{"n_layer": 8, "d_model": 896, "n_head": 10, "n_kv_head": 10, "head_dim": 64, "d_mlp": 2368, "vocab_size": 8192, "activation": "swiglu", "norm": "rmsnorm", "norm_place": "pre", "norm_eps": 1e-06, "positions": "rope", "rope_base": 10000.0, "rope_fraction": 1.0, "qk_norm": true, "attn_scale": 0.157, "bias": "none", "tie_embeddings": false, "parallel_block": false, "init": "uniform", "init_std_qkv": 0.0135, "init_std_o": 0.0, "init_std_up": 0.0135, "init_std_down": 0.0, "optimizer": "muon_variant", "lr": 0.00985, "lr_mult_qkv": 0.5, "lr_mult_o": 1.5, "lr_mult_down": 3.0, "beta1": 0.95, "lr_head": 0.00432, "warmup_steps": 87, "schedule": "wsd", "decay_fraction": 0.748, "decay_shape": "linear", "final_lr_fraction": 0.0, "batch_tokens": [65536, 131072, 196608], "seq_len": 2048, "doc_mask": true, "train_tokens": 612900000, "steps": 4972, "dataset": "wikipedia_en"}
MLP neurons of a small language model. Each row is named by its layer, matrix (gate and up: input weights) and neuron, and shows model dimensions 789-852. Each number is 200 + 40 x the weight over its row's rms, rounded and kept within 0 to 999. A neuron's up and down rows have the sign that makes its largest values positive.
A block is one neuron, or neurons of one layer that tend to fire together. Before each block is what it responds to, as a language model described it from the Wikipedia text at the highest values.

Description: Religious word pieces
L5.gate71,188,173,228,244,246,158,271,183,207,248,177,202,277,138,156,134,203,201,214,117,203,239,151,171,270,254,228,231,208,136,264,128,144,196,149,213,222,215,187,181,234,172,237,179,186,207,236,190,227,84,179,203,242,255,253,196,195,175,182,204,154,262,205,161
L5.up71,144,146,186,181,215,199,238,117,155,208,151,216,262,274,283,240,241,251,287,229,161,185,244,173,267,188,233,219,257,206,129,230,200,231,122,245,188,212,222,240,241,189,231,127,153,161,175,185,249,212,246,246,146,150,192,256,132,246,163,252,242,233,273,206
L5.gate1109,217,233,221,135,179,194,213,218,226,180,215,189,172,179,289,171,229,230,202,283,248,208,252,169,173,208,220,204,198,205,226,197,222,188,233,180,158,252,186,146,176,206,156,189,192,217,211,188,219,178,203,197,202,168,262,83,172,134,214,212,181,169,187,206
L5.up1109,169,245,215,220,161,177,195,221,220,167,196,216,259,211,256,189,219,170,165,313,236,204,239,199,185,242,250,154,196,178,243,265,180,146,121,132,184,138,145,213,232,181,135,257,211,150,159,201,175,150,246,254,231,207,218,180,204,154,253,238,215,181,265,231
L5.gate1213,207,246,268,235,122,222,197,299,257,165,216,211,199,171,170,255,190,224,195,242,239,292,266,201,153,203,166,130,261,250,287,116,226,192,234,166,187,214,168,185,170,215,127,210,226,236,191,193,200,205,200,162,166,248,243,181,162,132,197,183,254,211,208,251
L5.up1213,146,196,164,149,241,206,200,165,198,237,227,188,166,263,218,217,244,201,201,207,211,153,237,246,228,171,224,187,234,200,240,224,164,243,274,213,201,137,263,149,164,263,243,237,212,232,189,234,216,181,214,178,221,237,262,211,195,167,222,215,146,184,279,127
L5.gate2179,171,194,209,189,205,161,187,194,133,264,151,212,221,195,209,203,131,275,269,151,198,279,163,215,182,213,183,122,248,185,180,166,192,282,216,217,184,245,205,179,181,164,246,251,256,151,121,161,208,210,189,224,233,240,160,134,244,234,176,175,201,228,213,241
L5.up2179,215,214,234,145,150,232,236,173,188,154,146,219,150,217,194,223,247,147,200,294,200,217,210,156,128,118,214,196,214,148,202,210,166,271,149,187,147,200,187,220,175,177,183,165,96,236,210,253,145,224,210,237,184,245,211,205,166,273,229,212,238,276,270,212

Description: Name-internal tokens
L2.gate179,190,182,191,139,180,203,153,217,135,194,231,265,173,205,229,132,235,257,249,206,177,146,145,150,195,201,257,203,193,209,174,131,223,279,175,228,147,235,166,217,217,180,190,127,226,273,157,193,153,256,213,260,193,160,184,156,181,177,186,206,235,193,218,223
L2.up179,148,150,186,151,232,108,187,166,190,277,192,198,138,132,218,196,207,238,158,193,190,181,240,144,208,142,207,202,179,251,165,220,189,268,238,87,189,231,216,265,206,207,168,276,184,133,249,230,264,185,188,244,213,220,241,135,198,126,190,223,154,161,249,177
L2.gate348,177,238,164,278,195,289,223,176,189,167,183,120,179,207,207,216,184,233,285,204,162,268,189,206,219,148,137,138,246,282,222,234,223,220,235,177,169,211,256,255,225,176,122,273,184,163,155,219,191,245,191,235,110,294,163,316,203,244,291,181,148,230,200,206
L2.up348,178,168,264,240,149,208,213,223,210,179,103,149,171,159,228,175,248,188,258,165,195,133,192,149,272,168,149,184,174,218,230,200,238,130,143,180,186,280,210,164,201,180,203,174,201,154,101,226,194,206,147,185,201,238,149,223,219,210,155,210,189,142,223,177
L2.gate730,195,103,221,155,187,168,257,196,177,205,224,116,184,200,177,161,306,126,161,166,152,208,232,155,251,140,178,183,209,246,258,254,254,201,204,133,212,202,205,220,222,141,154,220,217,143,191,225,120,166,167,160,156,211,163,176,201,213,187,161,223,255,148,210
L2.up730,205,220,195,164,224,202,171,189,204,182,215,209,205,166,210,214,220,185,167,204,137,187,140,233,172,242,225,190,221,317,132,159,153,202,246,205,219,183,188,267,152,203,250,228,161,209,163,207,263,166,197,150,215,136,113,261,164,107,201,239,214,96,141,187
L2.gate1034,173,208,255,167,144,177,221,224,236,229,206,190,217,238,217,170,269,207,245,144,268,136,289,199,161,213,189,188,160,255,197,193,161,299,256,158,163,198,112,255,128,232,154,243,190,154,218,193,247,202,204,194,182,200,192,214,175,141,190,284,175,211,193,194
L2.up1034,201,203,229,270,185,190,171,200,120,200,245,200,169,191,184,166,219,252,191,142,229,192,186,240,208,239,145,214,191,219,99,253,199,214,196,144,266,198,203,262,243,262,204,187,241,212,265,178,185,228,261,166,199,270,199,201,251,184,259,181,167,198,170,226
L2.gate1040,170,185,265,81,229,251,239,145,189,122,161,164,209,108,176,206,221,195,189,215,183,144,211,222,206,208,191,177,189,187,150,237,155,133,209,199,249,166,189,264,183,158,153,233,158,112,77,280,88,172,176,267,208,232,189,232,206,225,146,169,220,124,154,181
L2.up1040,167,247,224,135,121,211,171,169,242,177,142,191,190,135,167,240,282,234,169,121,164,245,199,150,189,176,187,231,244,243,179,255,225,253,217,102,146,172,261,193,201,221,192,186,119,204,180,252,44,223,147,195,136,240,264,188,141,205,184,235,132,239,214,147
L2.gate1335,271,204,184,145,191,236,210,261,121,207,267,235,218,175,284,172,234,153,222,153,221,220,233,202,254,208,220,202,294,133,228,200,243,201,279,189,201,193,165,90,179,194,150,164,213,242,201,175,189,225,262,196,208,218,213,218,178,210,209,200,262,266,184,159
L2.up1335,198,193,201,253,174,178,260,249,171,234,189,264,179,205,194,156,177,133,118,208,227,131,181,204,126,218,246,209,158,197,220,241,267,216,235,170,195,205,188,184,226,189,240,277,224,198,185,211,163,181,202,210,152,225,193,187,232,161,187,185,193,162,293,160
L2.gate1979,129,254,164,222,150,220,178,104,143,254,151,195,203,203,134,170,206,150,159,151,230,134,168,132,198,248,235,235,203,197,176,214,250,179,191,221,200,229,210,197,171,157,219,157,173,164,166,226,246,214,181,204,155,196,216,226,161,270,188,176,129,180,123,145
L2.up1979,211,258,291,187,181,217,214,165,139,166,246,183,112,255,163,186,226,175,215,170,191,245,186,187,119,268,227,202,266,234,203,203,217,172,243,214,186,158,254,222,251,223,191,198,238,171,137,175,205,243,162,128,207,242,223,216,240,212,187,210,210,165,174,209
L2.gate2302,159,194,257,192,202,177,228,207,210,244,193,190,202,261,183,250,140,141,143,133,167,223,191,219,190,215,261,212,227,149,223,175,206,185,159,260,217,232,134,274,184,141,165,220,196,184,284,138,226,281,223,222,202,176,205,201,245,208,167,166,234,187,202,163
L2.up2302,228,197,159,169,250,154,179,234,159,201,160,211,130,178,181,187,154,201,232,214,176,155,173,256,141,205,204,179,252,317,195,199,195,206,150,221,200,211,136,301,164,214,123,237,228,161,246,187,181,203,247,272,275,180,176,211,230,234,116,154,184,258,186,238

Description: Section boundary markers
L3.gate637,178,168,259,226,197,203,215,215,195,218,107,195,238,203,143,222,171,230,174,301,196,203,185,243,196,191,204,289,215,146,172,156,206,283,170,249,140,198,259,242,172,160,157,198,235,173,201,227,276,223,249,182,104,187,224,213,185,185,218,168,197,147,173,231
L3.up637,169,176,196,161,210,226,180,251,165,174,88,185,230,216,135,242,193,173,270,246,178,221,167,234,162,257,152,254,124,163,160,144,245,262,282,341,151,199,159,233,186,209,134,216,157,158,228,238,252,171,142,157,223,217,240,190,145,188,224,213,190,185,236,208
L3.gate2346,188,201,226,223,153,211,216,237,202,146,92,157,254,193,142,222,175,233,192,262,241,251,183,307,157,236,233,278,173,194,273,190,177,235,182,260,182,200,243,174,198,158,140,173,188,173,254,262,168,239,199,210,164,210,255,283,240,172,176,248,118,161,141,220
L3.up2346,230,199,242,202,204,179,222,217,241,223,140,279,215,205,124,237,169,169,224,295,163,146,258,236,206,206,181,229,209,154,163,200,222,214,219,232,65,138,160,262,177,179,162,158,242,185,213,243,178,242,184,178,225,296,202,270,174,174,174,262,217,205,196,186

Description: Middle-initial periods
L5.gate270,282,183,224,165,203,250,129,275,174,256,137,178,240,165,217,224,146,165,248,185,168,118,300,207,233,187,247,194,171,171,169,256,239,285,121,234,167,182,156,265,239,228,176,152,216,237,230,256,250,182,175,164,161,151,225,107,240,143,199,225,195,206,176,232
L5.up270,157,167,214,199,165,219,234,204,218,236,133,250,189,208,218,219,229,200,248,166,226,204,216,252,176,120,227,246,130,233,104,212,209,202,187,231,199,173,130,176,203,201,197,130,160,191,167,273,182,150,163,152,158,182,148,116,208,189,144,243,253,132,212,191
L5.gate1295,202,241,211,262,132,119,194,158,173,128,212,215,211,251,237,195,248,219,248,220,208,275,151,198,219,208,151,194,252,195,188,226,217,177,250,192,168,230,225,245,218,245,226,160,292,169,174,173,209,164,288,170,207,238,170,182,264,230,242,184,200,192,167,257
L5.up1295,181,238,171,136,266,167,251,225,262,217,243,196,166,164,181,259,205,229,183,197,207,163,189,188,194,195,190,214,254,137,185,242,138,207,199,141,158,276,242,237,238,225,214,191,157,194,230,159,174,179,281,248,248,200,234,169,169,145,218,170,206,139,230,191
L5.gate1761,221,181,189,164,220,175,220,145,230,211,214,239,228,160,210,187,207,175,166,188,206,177,300,229,226,230,179,267,190,184,141,206,185,214,184,150,151,238,214,260,240,224,248,222,283,225,168,223,304,177,230,205,199,248,209,173,118,220,202,176,204,142,221,232
L5.up1761,230,167,197,164,263,298,227,197,214,140,183,193,234,171,241,215,194,151,127,214,208,238,181,247,195,179,225,175,142,194,213,206,196,197,226,274,228,215,114,246,171,206,114,236,138,181,167,208,320,140,103,187,211,115,168,183,225,180,187,200,98,167,177,194
L5.gate1814,176,133,210,247,95,164,180,150,249,135,162,231,241,221,221,273,221,212,193,191,226,254,251,300,205,199,198,169,174,189,168,254,185,177,132,231,206,277,100,189,231,225,244,210,264,136,206,114,183,219,210,192,226,213,194,206,178,215,190,146,194,226,233,198
L5.up1814,275,155,191,226,163,208,187,228,191,251,164,236,193,268,214,213,189,240,228,141,147,190,288,164,228,204,150,195,238,211,288,214,264,240,223,216,249,219,246,270,207,237,131,216,155,202,164,217,216,194,179,189,170,235,198,256,206,198,142,168,165,165,161,146

Description: St. abbreviation continuation
L2.gate564,198,149,150,256,199,196,217,178,172,135,195,247,156,229,176,195,181,172,192,255,183,272,171,162,205,215,195,199,209,164,192,235,243,238,241,193,242,197,210,271,189,178,156,178,134,205,166,166,241,248,249,259,256,225,193,234,262,182,177,271,201,182,210,147
L2.up564,190,195,112,188,169,144,228,124,245,185,225,177,294,144,261,246,250,217,90,130,180,265,103,200,271,282,145,181,253,210,261,210,177,219,258,220,148,231,205,221,209,222,201,212,136,216,205,208,171,159,207,208,214,180,152,219,206,160,188,194,232,137,215,234
L2.gate628,147,235,247,165,151,223,188,153,192,184,198,164,235,240,229,119,185,175,154,217,176,165,171,192,205,215,190,234,214,189,177,207,198,236,244,198,183,171,129,224,216,213,273,283,207,150,214,264,252,146,161,233,168,251,228,216,199,135,200,218,151,124,175,163
L2.up628,208,166,160,240,218,145,182,205,147,214,167,159,163,209,132,228,190,176,216,187,222,177,147,122,210,146,208,183,240,185,227,249,241,166,240,213,190,321,147,292,102,190,211,270,254,194,211,205,203,187,202,228,200,165,248,216,199,245,193,266,241,272,220,208
L2.gate715,156,207,163,276,134,175,234,177,179,239,252,160,292,212,126,209,235,203,148,225,128,236,157,148,199,224,189,222,264,232,154,220,159,247,209,218,241,184,174,255,159,184,229,242,224,189,198,295,200,221,194,169,159,185,160,170,191,250,256,253,143,159,193,182
L2.up715,217,168,133,277,251,249,187,172,192,155,201,204,188,184,213,146,204,193,231,290,146,172,222,177,259,150,208,191,225,258,193,292,240,139,202,226,210,128,189,243,181,278,176,222,270,204,198,197,265,239,183,234,134,209,169,145,200,263,213,221,205,201,179,206
L2.gate989,212,254,200,209,260,199,214,196,203,233,118,157,230,283,259,223,188,205,198,157,264,225,223,201,256,183,149,159,233,160,240,232,176,263,248,233,172,154,227,210,145,156,253,198,152,177,200,186,215,165,171,208,202,203,202,151,222,196,282,175,223,188,227,214
L2.up989,204,179,163,147,236,245,217,208,196,235,208,192,167,83,207,102,232,128,215,242,211,218,190,182,199,237,241,169,189,243,142,171,127,219,246,227,224,180,196,259,254,137,213,180,156,187,255,232,278,221,161,140,128,244,242,187,114,178,156,210,271,173,153,242
L2.gate1089,229,215,133,227,158,214,129,205,245,164,159,167,259,115,220,181,258,243,204,219,182,175,227,217,122,117,148,141,190,270,181,185,287,200,219,209,192,196,276,220,189,181,228,193,244,94,225,255,143,200,178,256,163,163,228,247,173,158,186,218,141,180,216,171
L2.up1089,163,135,202,154,231,242,249,179,257,200,121,184,204,160,223,225,203,273,211,181,144,181,215,180,130,168,199,207,204,163,211,167,235,172,236,202,186,194,195,207,230,170,186,216,170,156,182,198,170,183,213,256,197,204,146,232,192,210,261,175,240,136,153,130
L2.gate1136,213,132,175,156,225,181,183,229,173,195,188,123,229,249,128,177,261,205,190,174,205,112,176,172,174,160,232,210,206,202,211,319,214,167,240,176,195,309,197,212,167,228,224,196,292,193,254,232,186,161,246,252,304,164,142,181,199,195,210,164,160,152,182,230
L2.up1136,241,213,182,242,252,161,166,176,186,245,220,200,197,168,232,198,160,201,194,263,216,191,276,260,206,171,242,276,230,306,253,215,198,166,194,244,191,296,210,243,194,173,188,213,179,128,153,236,226,166,177,192,200,124,150,152,155,207,233,130,156,131,252,256
L2.gate1733,254,227,253,242,234,232,233,213,245,165,218,231,193,165,174,267,214,196,177,219,240,218,228,256,159,266,180,302,205,203,217,238,182,214,267,210,150,172,216,231,156,141,244,220,130,204,170,161,167,178,120,182,215,146,161,155,212,259,216,260,200,225,198,248
L2.up1733,169,227,217,179,252,182,140,192,197,247,224,212,193,196,170,189,180,197,257,235,177,171,193,167,154,232,206,295,239,155,181,164,130,163,204,200,212,281,188,193,260,181,171,252,171,246,162,236,187,191,191,246,277,173,158,212,138,242,209,249,200,120,197,208
L2.gate2285,183,179,223,178,207,197,158,191,183,215,208,198,199,212,211,258,262,182,186,209,141,209,339,228,214,225,197,245,193,174,265,252,209,250,208,202,187,186,213,219,242,183,240,188,240,188,201,221,115,205,186,214,242,118,233,236,253,181,148,167,165,157,208,220
L2.up2285,175,133,173,194,175,163,213,248,136,121,178,138,251,251,226,210,182,137,225,243,134,197,213,204,173,192,224,203,172,208,152,263,186,244,232,160,177,211,226,193,212,211,209,241,200,197,218,265,103,161,203,229,209,133,236,234,232,191,220,202,214,176,222,114

Description: Given-name word pieces
L3.gate1260,196,252,310,200,205,210,159,185,211,187,223,181,186,190,211,175,160,302,225,140,169,163,166,202,224,158,166,151,196,223,104,254,179,215,221,213,254,231,277,296,146,194,237,263,218,201,105,270,233,177,110,194,260,272,206,236,188,180,169,158,162,219,196,191
L3.up1260,214,199,251,163,242,184,224,137,155,200,161,272,306,173,120,175,195,192,196,101,182,214,122,154,229,216,159,202,195,234,123,217,237,268,253,201,153,203,144,250,198,233,156,265,167,220,163,150,191,129,131,187,134,174,184,210,199,134,167,175,234,210,203,161
L3.gate2210,195,189,272,148,260,188,171,194,221,162,167,246,261,198,209,199,232,245,164,154,135,271,230,184,189,174,185,246,213,294,66,222,188,152,265,253,145,235,112,242,206,208,132,230,189,220,229,196,165,172,206,159,148,240,225,155,188,223,201,198,215,235,202,226
L3.up2210,170,211,241,235,251,180,203,148,228,150,182,170,160,168,186,207,247,266,121,182,170,260,222,237,175,125,219,226,256,186,146,144,181,254,209,177,162,243,122,147,181,267,211,283,219,235,217,212,184,172,160,126,138,238,206,223,197,238,199,244,210,168,229,147

Description: Section and paragraph breaks
L2.gate432,255,254,206,224,157,233,220,183,254,197,110,274,166,142,208,183,214,204,225,230,181,219,220,224,259,223,182,270,159,165,218,176,112,184,173,214,195,209,278,192,268,201,149,225,189,182,240,321,252,267,129,197,176,125,189,212,116,180,228,189,138,156,168,183
L2.up432,186,264,154,233,164,120,265,218,249,202,160,186,224,192,240,206,207,167,204,185,236,250,150,205,159,196,123,236,215,135,230,99,89,151,230,249,155,222,188,197,132,212,212,211,273,209,198,220,161,205,186,252,248,221,226,209,219,156,212,190,177,261,207,237
L2.gate508,181,176,177,205,224,210,181,259,171,177,213,185,192,171,147,267,260,165,248,239,266,234,177,115,223,242,138,205,220,104,256,186,153,224,166,207,145,169,190,143,188,193,170,293,235,144,187,99,180,201,142,239,268,223,227,224,182,140,190,251,181,152,167,189
L2.up508,200,230,207,286,302,180,235,241,177,202,227,140,203,237,166,131,114,239,250,187,158,266,154,242,176,294,271,158,240,260,204,148,173,192,259,166,218,179,192,136,157,201,163,204,192,219,127,257,146,190,188,220,229,219,173,188,152,193,206,171,167,138,189,169
L2.gate549,195,245,208,212,197,269,216,200,210,100,145,246,233,196,229,141,203,248,256,231,245,236,154,174,163,200,179,176,222,235,249,170,272,210,226,184,243,133,167,275,211,185,172,225,251,161,245,233,250,128,215,223,224,143,184,160,196,136,210,259,183,234,173,276
L2.up549,169,159,278,276,243,226,256,184,161,248,164,253,192,186,242,209,220,243,223,220,209,194,190,289,238,233,248,135,110,189,240,170,172,135,193,248,184,204,168,213,180,208,207,225,192,164,253,302,211,164,207,184,327,199,222,153,178,208,207,211,238,218,134,111
L2.gate724,201,171,241,147,184,165,203,257,211,140,158,201,236,235,198,210,169,221,161,250,168,206,140,214,211,125,212,235,148,126,187,165,182,195,183,176,236,230,209,238,206,242,201,212,217,213,184,245,148,284,251,189,240,300,167,165,194,194,152,209,209,177,192,213
L2.up724,225,146,235,130,234,201,212,192,170,216,196,172,265,202,158,215,166,188,250,220,115,191,183,211,235,168,226,280,162,173,205,262,217,212,235,204,197,228,165,178,220,213,203,227,190,219,156,179,183,196,205,162,204,185,202,121,196,214,263,180,158,182,303,232
L2.gate826,146,225,227,156,210,254,210,180,236,218,228,164,266,273,155,233,160,245,126,235,231,203,269,207,175,190,242,199,222,151,194,123,195,188,154,225,149,202,238,163,247,234,135,169,272,214,180,241,155,181,186,201,150,233,156,244,206,119,193,207,185,181,256,236
L2.up826,164,222,222,155,202,222,263,151,189,154,203,225,238,269,184,154,246,222,267,274,258,193,189,227,159,189,173,207,169,167,202,219,191,236,250,231,214,179,224,259,208,148,198,226,229,213,202,280,156,151,272,134,232,199,97,161,225,181,209,208,197,192,290,190
L2.gate1926,170,222,197,158,181,239,189,107,199,233,232,133,124,127,183,95,251,234,236,158,244,158,148,235,146,146,178,185,147,195,236,147,211,197,160,207,182,230,199,185,248,201,192,211,283,217,232,232,170,144,200,205,165,223,200,177,254,234,179,235,259,190,238,290
L2.up1926,208,212,189,195,286,217,121,155,100,171,257,184,208,185,191,225,196,234,190,243,219,141,192,206,191,193,223,244,200,203,224,176,201,196,234,163,187,232,196,209,250,144,245,223,256,227,155,253,190,163,189,210,235,258,257,239,239,222,264,229,204,182,203,161
L2.gate2117,158,191,261,180,205,306,188,188,163,143,237,228,184,172,208,177,211,203,210,224,183,239,175,254,280,203,196,178,211,183,240,181,258,222,228,224,140,204,229,191,208,253,197,188,230,178,175,229,236,227,116,199,281,258,180,180,239,230,157,132,178,172,239,241
L2.up2117,177,235,224,193,178,237,229,140,211,128,226,183,157,167,249,207,215,181,248,170,214,217,250,216,209,194,134,235,221,176,244,144,187,203,195,157,166,224,263,258,173,302,159,269,219,186,151,212,120,168,164,125,268,253,179,238,214,222,214,157,226,110,207,212
L2.gate2304,172,221,209,136,174,199,287,197,227,108,144,258,187,161,157,277,167,187,233,264,246,179,204,232,222,186,239,219,164,196,263,150,197,202,173,227,212,165,175,135,168,196,191,205,237,211,235,236,184,231,210,273,195,189,212,224,232,193,135,236,201,113,211,260
L2.up2304,164,170,251,195,246,235,271,185,205,173,114,221,209,175,106,233,171,201,241,314,255,157,169,213,226,147,232,276,228,131,170,150,200,235,222,290,110,170,213,151,193,192,193,226,259,182,182,240,149,227,210,225,212,238,179,204,218,182,196,234,186,162,215,235